{"num_key_value_heads": 2, "hidden_act": "swiglu", "positions": "rope", "rope_fraction": 1.0, "optimizer": "cautious_adamw", "final_lr_fraction": 0.1}
MLP neurons of a small language model. Each row is named by its layer, matrix (gate and up: input weights) and neuron, and shows model dimensions 128-255. Each number is 500 + 40 x the weight over its row's rms, rounded and kept within 0 to 999. Numbers have three digits each. A neuron's up and down rows have the sign that makes its largest values positive.
A block is one neuron, or neurons of one layer that tend to fire together. Before each block is what it responds to, as a language model described it from the Wikipedia text at the highest values.

Responds to: The "0" right after a leading "2" in years like 2021, 2008, 2016, mostly in running dates such as "In 2015".
L7.gate15:445524484552473481502468460476535520540501532469521536532471461451494496457467426485542511498454442463552484534526531514386552544535440460499488447492452527471542469492550531476448528559567556488458455514500475462496506485531448509423447538461488562516477489438564443520598510488516514584523547436462533571506552554534552509548501495491511487480505507445503579526464508514515478513490
L7.up15:521507510499506484488546514464538500507423544461468488547525500391474498511539498465560533463402452488476546552506561508516449567557494475505447504468348479528443562434489560504507566495515481581522458480429371489471527520506459519474448491520511531536558460539575446519498636529509539545557548531545424466491501413527564550514523564443486453492555516530465549511511477434552493481544
L7.gate147:466522543505542469463466486458490496521516538510575538471446510542472565463419456494435497543448524524530524487393469495405519466503493433530562540489538516563538486500517541460422546521538484517508505493438471504453510469488602471436506491412551564554462468510537462491528501474449517468453557494585499526502575538519518440477519536516555485498456478465552478469499475479546529463543
L7.up147:507528554498485518493593494506518502497460456482448491568519424402548469550510520477485465449442445452479463510529541548470484604485522481481462500532448467465437437434503548445457476529505507526529528485525429520514492516564496525535438459501490463491568506488569461497508589572542569586585583519483417526494505472551505576515548486460519438503482538514485557539449489479487507552450
L7.gate208:437508550531488543485451504512524474490536485484492591499511485468589441495462477478544524422509528475485502581501437495471571483461478416528518498463480502499504540525501472430514529529554494615481501452463509503490528496558536454398509494448528490534561427509488498516517521549494535496501623444530504486485479487452592420539553466568504534530482518487505470467433476526529484468482
L7.up208:496430505530519458509552498508593460517488446471456473490559507441459578506495517457544544442486431484510500549506510540488530573556435485437461571514457474549533473440504533490449492551551495494572522485491406543541463458502433467512427453485495516512548487452564447483496558505532510526521533474536449521480555462530523579519460540535520483507470514473537500495514476473524520504467
L7.gate406:542511553501516474446473463401542450545506459505509513455485475453484445500437453487542583527466508530541550532507524468452520512500469464521547435497464538528548458558527503440443496551541444534448519484520507417510531546530472525465523499455479572527515508540564464471567543547486575440459533413546478529537421457481633445512523421535534504457509504458470453504455481521456464535516
L7.up406:550527506483441452513522497464515492517497512483509441507507495434456420560565469531525543479469393479483504551480610523543487553519511499476490482492458520498536492463462489460527507447509589493492516495484422487519495469559450525494466436508497452547515448564517509496541533501516576574450572488517451521544587455515508588474538480484461495421470452498507479476475528501469530456523

Responds to: First cell of a new row in Wikipedia wiki tables, mostly a row number or year digit, such as 5., 10., 2008.
L7.gate249:541495536554526509538397414513492475488505535449492449480518539446462524522524538530534486463465510464457462568473562454470454616450460503524445423518485507564530485460551518491455514466604493517446505517484477527482516532504534496474561414519471505439491508466532527450526479524494552515552545399501515465484539422466468446509538538537536499528532519466495497428477452468453450559523
L7.up249:621512502498521521543417419513512502488498505484474439470558477451470571561545585512575482508447520514475487574462522459493479576389538494501425446497531497522539510446490505516518476480536466521473490518533493549489504562516515506492557413531486486421514495464466516438536471471455583536552522435493517484500568461488439485508481533584524553537532490485523502499516438483483460576509
L7.gate445:492477460578454490568470488525462534495536533486532550418469525547454542574544542498523485538535489510490470556493491483515542500472490474535439484531501501567503557493569516519563531532542535486440555542546481479419477546526508506529521477529439544511508514483492496464447440537496445562511503441449516530489488514478430519504502527531466507510511555418533475485506521474546457432498
L7.up445:491490446466559489500514453516515500493449549429475508503506420527491485485555471529491542559450463484466491454529500521511505521507476460459418450526455496464486524466504487512426444459506450472467486566504521460477488525489496445534467429516488535460524550507496434422495461527520552518552422464506518464448574487457445602508468535510579522490443453532485515496514449464487484564511
L7.gate561:487495497532514488579489399477542464510498527509516506459471563582493479493535560494483463535486534538473524559435477517411529484463466485480476512480566497538586459502527502505571450496546502525453518521521491488476521430541543526519472462437531489451439462554534454478535428516549539493573559458518523546459427535471473398450501553543536495488525501490497479397510488555463498522474
L7.up561:469457503534467485552500459519553511531493452492469445540499527504567489511501490483451551429452454458558494537540572518555515454480498511552471484528501448508574490490572491511499487530459451516476531496493478430522468438450581506431507481464598550426474511518515518451569489514583464455511547369491525499415531486440449421497508432490483521540423448510410505410458480490466491512504
L7.gate582:514474482634540465521448392531564446531507525480491492507491467425485517534553524486462502455524545508492462531518528481483473541502486497508416478537557445531560454428564489562500490449505419480530496572502504469491463513505510509519531441499478562439525518547555491482542499570507524504500493384564486533487475463468497458530518451532498455431551489474471475442479455489464491461557
L7.up582:489450468557447526508391422549520481502525499490446507578493516447506534550506518430452498435509549488480420500413615504518472566537496469555459427475532446541556507449595575485527505490528481529497452523536518434513492522497560505531523412473509519495533562494455433500532483586479494541535505448451482476462557476532492479557499497522461521485472511473498488460524466452451437442537

Responds to: Compass-direction words or pieces, like South, north, east, and month names after a day number, such as 27 May, 11 October.
L9.gate14:528509496534496530574481485542410502544459483472530502528449452537515536470520534548463456464537486614509505503457507493476480465468454552490414510461597376508565502499493455474506540491535502536522569573474545463456447464491469496489549529502534528508477472502520639564453492475490617499513631495526498569542502471542591467502490539548498475506462531534545515500472516490489522468564
L9.up14:548549468460513485487575499500514433526551491500497492489506462430580484477462556540524522500531469517488450503460464449500435512525473574537478531565552527528467484475431527499506559442509511468464467511503516404456479477462472518462515443515533513533537528492530574557478515496465498543521538508445465528490504465501580551447499538491480546476496471553506498522544522511466504466556
L9.gate160:512547445481468533497480546476541393481576512522512537541455474491512525536456534554565508477521502495499451532507456511457501452454522499480494481519557481495467435507546455425568610551519505479514462517478447473429477514568501472639490491465524547540556512509555514475480535528396423514499551522523447523485444486474527544553449515453492524520440533517447571532473484540510526518447
L9.up160:445529517522425469548408507519442473499564512523522489538453488448497492501585502492511491484560470450516476572446538432513503511477470453457471501558508469465439440495498458462485573482518547516536469485443552452430571502546551467478512559488567490470407471483540486535433440547502502537440483507461469476476515502501514487491497445487429476486494477545406564566491454550470422515504
L9.gate203:461501539500414368521467517527515507532492476611477506450554452534541505504520532477507520508513484444489453471506528485463432535426475393473502463559551482415524433507524478532517593532521502475493482584510532408485519516581454464500499487464561529549526527454563460509587437463435460487472514461484474468491523492511552470505477444495498485512519448499522399513488526558486494484536
L9.up203:463475449506577511424511511536559548512521427540546473485432527517561498507501479544548509502544452527594512517530580587514448450500526530537558514505441466490551466569498535455411535438493465488521473471519492542542480507483476468513505533543478455493531519515448501487592535494488531471530497518600484486506481499493462454453483502507487525464462505446542492489528488446540549430472
L9.gate321:508487465510488499535538437522410540443498540415579527495532510441496494492514509528456570502555556494519480550522431474529497513533494574529541506527553471458480518490511523531467538499541573571583449537504544504416464612450523537508525534490507497528458531477522493478512522483503445458494500486513502549526539561540520476453449519486462517495555445579430500491401507453507507507486
L9.up321:485517511529437482492488489532450546493491488452556441507534460485491517499459489435407451524531514490451535507541471492465454528523531529516478536585447450456474449511475535575448611516505534498567488520450571532506545529489499507521419484517490476431485488472449463471470552515503501451463497509546526546530510531470479504469433575483471526456491475571455657520523482441557499500490
L9.gate387:562521515508469554458503508468497563539531567435573539461474439450495510559446498449509481522484430440437478495528456401457491484448464448520492403471474472498473494513547493501496513522483530510530486576515502390499543455513542528491530497522518505450498486496532463543544513560503481460432511498505539543546482411453524491488499442526520517407405489526510553557494508444483522456480
L9.up387:492474561528469531570460512491490473503524421536520547500446441508476544574514403528457369478519463511533507479471492494482479475491469550531592554431543464462469525488477594506528488518427584518516490498503447552547517493473464535490594512456497490526436500490477562530459492409526434465468572488565524515477486429490472491512518476517524491400486520530454509509458452490517496504453
L9.gate459:511417477491557547498517510513493472487498491484559467483468491480489515508499552421509445541576463550393578522528496514541504607489428482508495461515503496464498435501522504497468607514586533574516474524495490434516498471502495484496481403530509509540435472481514509567486528545447554485388546518532528566513513512467492537489512527550450475409503470480476522536500446477519570489454
L9.up459:535496534533528440570468555485533445465494534477412502457564456453472454476470491498495603476561520508438488466464562527469487528538477537490527517566471448507526488524504472526548547462564524475533395525521514523534464527508502485461469500566553574474476525495461510387442458504451497484499516485542501486495514438460460481511530539495517578444487530488523501462469502477554479507527
L9.gate497:456531474485484497561554487574462482467576557579462460473467463438426437506456638518507492551520488559571476488436452534499463513536569496528457539502585510460535464517537539490459516508494507504521490525474605465509494544535527537582544554496526496511501596479526494533522562444519493502478579481494511547489484495557553492539544525542475432410576436540387546460464559463533460485560
L9.up497:403538565465458518541509542431463437511605475524472566526478516484524417527500542545603539491505507457537538521534536493472465525444505564495498498570580502508478453545517554438439563516455553425493502493491544495408508542526531504517545545532489567505492532519551403527560541540510449492554564533501506453521471441504539469486488423436529471453502435550483521464492571521497452503491
L9.gate544:475500525511548435493583518563483500495542526522466503548505414442467471543450516420512550490525418473578523499539462473470564561485459602475555502545493531455519466474480488455532545498509542495577493478417484429501487529509503490512559520500510538496519460498509457507490585529542495489464546486493513526490558445573524457480467520529507512422518484448474473488435455528435517483477
L9.up544:569544522550557499513466496481528506500534509551496437450474477445485427443509547510556511464482523532625516486559538535519443467546490546556546513485544550502541485470437462456539482454484631491526426529491486496564376548505481497511437481554487532479535474519490458475522574534526523547478514533510475550488519513465491517525479459489519484433478503488496465526476448478466388540566

Responds to: Opening parenthesis or space right after a complete name, title or date, introducing years, publishers or abbreviations, such as "Act 1954 (" and "Hockey League (".
L9.gate184:478509451492539502494436421559535485513514508504463463523425521449500469488502525456535536446460595521490468497463510445471520514511473514463485505473549470452603409526488479437547451481478481470446534523570469548585428471538540477530528374446510539486493448452573517461435467426496500538488521476458449543532546555554481463459514497535458499502476523537443503550501513480502478461526
L9.up184:496450503425561470518469526521507488427476499474440568503590496482486518514471444517460490390482541522470513503501520475613499507492528505480477491504452521526422506500501497438424499517461474565526464490503457584489526615466511459503491517523459510470570512508510438431490581512533489434579474490490475470484490547432495555542539497476543491528520579488503419510512525527498541528446
L9.gate210:485492474559550502594503499526520511515545508457526538480540495540504475566534504486498528523534470527482448503408562452548523522509538540402503561502571471448501516487534511502445562552534482491466544533545516557516536458487511473470512524518526530453473476521522478434475557497481511476429505445539502596478529498541484492453562537498554421514500555517509477407406519417495546504508
L9.up210:494417535442498508526511433477487500462484498557443537556464504514515412551540480485485492554455479520506511482507496493529551479547441511484479511522462569494464602501503530471519465484487495531495569442437519505565537468484525545451501439486478473384462477564499552484529557528533422551517523498469521533475525501488501511456478460587550529468444599455447434466551543474506521552488
L9.gate287:407515445458513452441531510525480468489521455577592477467452456496511492579551547481574505432447488465523538489517470470496522483521470521497472512514504483488548476493523503492524517515527487545477496487482463422530436478456454456506502561452588498475509483517541478489501507450492526487510549498541498537481483506479458519497449456523478486508528471432521559472418483481589529436485
L9.up287:540484532459578473512510508490491505503476509477506501462563496484504539584556413467525481457452474481472478526513470451582543528449472485503466518480449506482418452542512531556477491478562462527503518614443486444536429512490462458371484492440559558522473467466558557511504482522474473539472496498509548418443570505525431508468451518483485501523488475490556506481475504488536472458461
L9.gate297:424484504476644509478509471499497480587535480478528487532506486423480459536484490544477511503478454543519473536507495525490612509507472479483461525446541495517497555508524497495512454539533512522480543487481507547530475533498542467459488525363525528440530474487550503536473548475514580547480601420505427535433463419479463499533555475496569446541543522413456445437416495450531568550492
L9.up297:410492508470554505509574560549498498546563445471532459467532476453471512525429436522463592475492532552464497493503485473571531561441494446493501511458510508543455508525480507490456493583518575483465485527516479620442422513479514481540451530421511486445488454539497482503530493526532533535506539469554460535391510512443471527498516428417509491480534518506554551416416531485500579564469
L9.gate316:482405520518473451518537450506472523509545495491517469421492572450526571507545414492496514502528414493483523577471505462481571470539462481487509507501489498524457545469486490460512578526547479542531558535446467487473457492542517521483521429393527538461484471514537500515587537515515514482461614520505501538414541530551561453511582482548521497445501557467434525414453515409520594472501
L9.up316:495411546450464520513585526478521515490564456556497494430500562431516581481512417465489489494491417535475550524457492486561534484520459442500495541435489556513451535479419485491506553512473497531538582518454467506511428460454561547449455407461511521452458480549473518549530553496514537521455584521535498512461523575488583490567534495525533520453434547490472537454488456434553580524458
L9.gate436:544485529517514548502455428478518421443513494491530507503505489492500476472468485471501495515596447434602494530429546412480545427522511501511513492498456491514492486495525574499439474513484557537488509513548446455554455464553451479432492499499517579457435473543561501472549463428501484533495500425488484498524508581444504439418570511556475536469492517493540467544506542512480539485552
L9.up436:498449487517445437474431427498489470506493427498523508491483483448438488533497539485470528504540458484600462542445473436520523475565552501486518614553503403454480484465507607509461543521517510468586560500484516496494484475566483510505482502532477479472521517525539467496512524464535477510515529425497463534423593507510485515420519542528506509495506513528487458533547460529464489417544
L9.gate526:528488475479475503460522501526522426528534525560474507527457517431532525552467585422566491519484470488491534505506520450504563534447453474436487458456468489451556546521533502501485522485501511494520489482492456555533478456489505468473524481481549544590457508559524494555535491504550599558489527532450486460501587492505548382496478555495456534570512483492501510505489512447471581505545
L9.up526:528520452466587569534535485463506493479498515515532535484517535427570559499444417491481546465463516492518517467487397466544502542497505509466484549553510439517568527498446422429525490465549461492518453531372511537488463492508529476458558495472451405487551464516479450502498554451518572534472492539518488449529551530506477469531548513511508541469518577537476474500515589483490477413490
L9.gate569:467471455534557458437461479485411472496517511490499555494527481468507498476487547486556479470441547568579537471466480489488481487534533490459475547432537534489511467531529512444535463444504482556507505444484550586476465571500463526542513520482482530508498501498509416466480515506534494444514572448508460532466486514517527501520540497500525471535482479447505443502454548446607585459588
L9.up569:515497473537483478543495483445484527508475559593426575557465526473499437546470502495469526481484469459509404511479421417454521566508486479531546477469465521546488496511490498505540504506494447570444533482538462504503497436522519464444472520474592507500558515528481516502427492512399477534451498447546534490451472540462471540477534472537503530439532484469490498499538432504478491611488

Responds to: Short mid-word pieces, especially "ar" after ch/Ch (character, charge, Charles) or "an" (exchange, panel), and digits or periods closing wiki-table cells just before "|".
L9.gate40:401486571564434466514538448494484514438571514549439499473484473542558453495545488455429506436496476500488465557419546474456480496495512484567528399455596507473475484505531496505479567499534460482554504448542597495488561522516472541513529483522508504571536474556477491467582384561462455469510510469526512567476474446499521512550488548573473480472539491484543482435467475529464455554433
L9.up40:435502465574401423477561456486485552443502465540468436501445487539522488529486511462433531548516537485513451559502509422473495451550490491498483466475539474482431562493528526469408602511543552513524473467517526481495537494544497525546482427513505501532582502558479448486538489466486490519450475497518532563489505449550546469423506552559437520430531501519462492477481458487418504521469
L9.gate43:515412497539429461487525507571450515481519491492532459501494492480501569534540472497452513491468485527478513540486526544515485491438481445525466447495456441498461479470533479435468442507472521475523475464515487545363460536485493505644534480498513472493469409533489469548529432525528557490504478489480503461554495491593552549462522536494451511518523547477383520466504580407481478542498
L9.up43:424425482456470509506556487477509464466449497469548551529509499507502514559522467436487532548448514589441446576489468552510582499505493423514483512499400522545498497492538504459437487521552472522493501506434545484428497543477507496519442486560444459477465472558477432581525515535487507501505519446450538478494471488491476476431543531507442524530414508521397507431543562488497454496495
L9.gate257:428461542560549500501473448547446482502449513462495550549439548518424538474505522502503510506462514531495431570487524476414554504547579511504553520479479564498493439570524490478519543481562426503454540514496481503469535543494482499581463430531452488484452458409488493540471524563475474431501523512533521512502491529494424477465507480587547463479457529418465438488551416508533508515417
L9.up257:461509444475560486513475531468576412444512535472527503509506523552520454440554467542581502418516528530529455531518488566533542444527512475510494482491445500538511537514466527558564445488505440529478421456482489564519467548441435497509453568585507543534499458557444429453495485568438412458526481519549457510477468520458488409398520512478478522531556508522519534449479407518540463525474
L9.gate277:393482529497459458444524493564444597497501444531453443478507458533480445514489438519453515534558515492512506640521478530435531480454478473515527462506573525460524519512513488404483473535567557513502522461520544451412530498447454531537514479529499507574519481518535460544527470570543514517497500462530499498488549458561444543518474415509536490430500447529434473516490581470459495507494
L9.up277:496450552505508517507527520462489541517525521535537520458490498495489508496463497549511547504465519501485495489483524509494521474502531485547536479511447444559491511510548576484524554470506528486431451409620501514465522507458445483455516559537502475567520480494506537552506570434480549525519541537572491465487531491548522513493533387438561552496541465529465416485499474513449502533540
L9.gate433:453416342536539446522470449524557500498439520498529477508459493533438474555583502493519488500497522533548464534424535495496489529442531539486488518446579471539483451509563525533513456537570534508442483563483494563493426500461529559541508469459518561481515481527494468428533498446491509491538549444499518540475526515528441447499529529536508462539513544453470499444462530477482505495575
L9.up433:495400456562536510493463491525525471478557500469544442505572563483456531444521510506435511479545536508537463512447458514492512502493535471480495493472539552542580437519458508540525468516544500512513478502512458515496467501484514449519499470473471536518567469529493510606526547512475530536492523539575515516500452513526452485479443553480521531582521473459419497452473419515497529485534
L9.gate519:504446533567560469470506498484443533547492486521471548486481455543508523565507538452554454546532558477457497502432508470449497481527515448508469466487562426509475493491519517477485602422529490511546465481488476441483462472474544578457585603496493484524568542467510533513565519464539466442500547538557507444563548496547551453488495384508594489503502537486483433494450502469464569522453
L9.up519:455552523483500473508528511474450460449526459559483520476465451515505485562503484564444478452542510495484466484469579517472487438521580516511469522546593484485508528461498498477528502462500526523529429477472555468559507546537478545533550481523525482515597528502523551445561422424543441541573482473509503499458412481458583464386469509476477570564555453514451509521468449488539503490522
L9.gate539:443437518538474482498516394540493483438459515550496498509420494518595480564526538505492529482552448548457512530530507522475474539551469496531524406453471531480585539541513450460464472453593446486470514570495514497562490482506573571468497489521459466457537487487455467471498463535554534535552548456513531479471408469515561504548529537531491488469473474476461498451496448491477492499469
L9.up539:498493565489538551544553514538475522491507513485469537521499477497475435482482459498427552442488455457525413486505457467462534462483395582549465549563496444503515425524585516487540525451504475507490517501477515491495561483502481467517523510459540532526455497531513575469558502477508384463534546420440528481431534545431494458459527448530456525569420530440534455465458515536475474556489
L9.gate620:592472475544536464575470483485496553546426486575450545490513439422536501503537503457462547537521510516503474529440536544461502491462475549560484493525454418489518483493536563537428553499509491525479493484418490520484517482438479557470525482414522533515399468518548525517471534515499524528526494478474490452427605444505496432409446433507469530541540492529502430527477496509477484509476
L9.up620:488461521481529423543449533530478490516520447548473473465508439505575345567512511584437512457502508519523530544475570530524532538488527525512429532531532471478494508525479549531476513477471467547506473547513481401521448539470526569489474462501495453503516583482530526565479461471548553516576510477523549535416508494480534474499469444473502479494485497525508484577491478551560552512527

Responds to: Fires on month names and on the comma after a day number, the spot just before a year, e.g. "In May 1794", "On November 9, 2023".
L7.gate221:502485430501519473505516466500540510477493574452574410460477506499551467452490430466516498512521516457532557503511473512470466511486479510540488509513532497531539477502479507476491565503560530501529456555474461495392454573510581419427481564469501529515503477516531428470508512473504489428467480517506440496424501467461479470541478539481493451458494523576453563497439550493520489522474
L7.up221:565523468403452550480546552435543563459492536489498447484555446499577465489470479449482502527516482499497549478489456551471417532489556528482473554528522495468461506508439548494505522482518529477454427475481507535388459480535510483465495518512486487513480528508471429499436556481436538463464520575492503499484572482447438522486430552452509544487520468512492570549543573484492538476494
L7.gate324:528450504471485476527413502503481501501538522515524469523511515510449473543467431558475489526498467592428559507463504519529490457497453530506510463475493443498524482555450492470517583472570547554596464518467491492503489496486487522522522498523464526496467592574463520466500563422435479433512480510529477559537444485434462501526527509551483491427551491548445493526469561459565495527485
L7.up324:508450490465558508493498488510449497452526522473561486579472486439433523458514484519518435527476534502455523483525464515503503451514496470498524538447526490516489527494442470477492541442520506496614487466504460518506419517516493502536564523538433472438457534467492492562504554425451557413474451592541531533487464518435455537492526494525442463424547471546528512536484449457525473520512
L7.gate390:449477477527502494522462484480484514489540483491485500473474520538586562475510499523454506509419570503485508517486372491507513527479487496552502521479494494432543489455539423542488535588523577551544494458473589504562465512502462482484501502521481501524466537508503513426453540532514471468446489474530505534402502521474466493489485566513470469505510561602445546501507479488522490562472
L7.up390:509529467517498491462486522472484490435496522509541546525454440531572524493535528479464456529493579478493443441522461555525448500397505516560483560443550478469489537517504414553436461480458528515505524486482563547532424512496491445482525576579476469473539523442473468444501518523545476423476431578498495535440506473405509509515522479465471499474548516565473453527521532463466409541503
L7.gate398:535470472511509510542526492440575486521558445513488448517450471448569454548497474492489510466461500470469508551512444457517513451532477632469499463495438507516551517543563517512546601558535497537525481510502472467489489512469545493446447518510563560481504486529533451488525565487432483441490540453530444474424487470434440433501495501472418513449532498510482565476473520488502528554507
L7.up398:549551461537499538484496545469547517440502548443421479550525428465484425568569587554501517545508465420462521482504461529511486511473496515447490533535528541540446524465532530508497478498491521497422456496516448516450444517530484502433494558516482554476496554468509456456481508449444456517519490535504438511468507495421471495526534493414506526502565466498489455580498512578439539503503

Responds to: Opening parenthesis right after a name, title or value, starting a note such as dates, birth years or season, e.g. Chandra Mohan (24 July, Caleb (season 1), Kapp IL (R).
L3.gate442:507449516492539489506481475514437451571527469492497477492412448442489495478498576428481571526510476481528618503534527453545516496517469546438533507423445542521489466437494526452528539442503450445543441498463430552502426534432544498509496421505458538514552509487533509524535518478545584432456520520556514439601573568518529507479503435544518477463527487526540474467527471481402489471432
L3.up442:519467486458476545467439473501501485583535443501456449517484525503506574499459526454472533445526543490495543447562477460508559502533502562485459571542509506532522512578502510487500470589520484473508506524473487572521501527420479451575448517489454535511576533492523524498505533448429516599545412537507542462453486543490448425548434509469484519486439521483573530435524433469504452542536
L3.gate645:482446499476517516499546419501549498563485519515462490517420535470536485476476426414418569512481491499464462459502469511432547555455457538500463515427476485552578563491488462428459519518544482550500574426449511489532477428489532395428582535447552538478583468541529492496484570486467575445516484543512517487509511512501468445543473402482472502512478503480532472452434521483466504558526
L3.up645:546521498470524505538515524538524501502490415443518451523478541466506531449518428445500575574506498538528486444567452557573551464496453435486482523492454540465471532539425469434427497549497478545547522496473549433507490495486511440486518487507555508478513460586511537561437546492475495478492478569558524507487549509413418542497504520459524524429501484478519523488550534431511496504536

Responds to: Short letter fragments in the second slot of a word split into pieces, especially u after g (g-u-itar, g-u-ilty), plus b-r-and, Ch-rist-mas.
L3.gate553:510488538500497515561513545507494516540525497463488423556463479447411533447511494527521542444490527495449459629456415539412599498479567480432479552515495493480464512511552503494467539521528531512521484474475449482479442516457514486471504515527547461404520457524552556492476520481518462453416505492490487496515502498478482446427564515464524465453502527481533470502468551501556510467498
L3.up553:450470552547498495535522586478502453492513501474472458489519484539496532513506480546526466420506496482430539583498443540478558529535524460459440578482476537517523476512481479486442475504533488510491429481476475552498513506456474470430478596547561453447483450475492545515464542517530539465491529585474501519585485479504503493454489547461523514510505541485503592530521514511536543418511
L3.gate643:488494567534521453483520532475489422546479525499416491517567489436512498443507460492515511480448534483523487488463508473482595477474506536540513492480477525526458527549592480462488508556495465523514556383500435502526474520533497512566539535511490476451473419498485502399525496455490493445505607490493409456572551498559489457540582547491538477560464532560528413450412518524456590510479
L3.up643:526516533510497497447488555489456436566535458521455492531564459497568492507579596526509541474537519493573439613473517508515581485473537458521522522583515583468479393559519478491517492498459465471558474472527471505456469552522484514523487556511468480470488439540481460508490504499510458492534594476499482437498540466509493542492482487478540550550450478546508437431476503530507588472489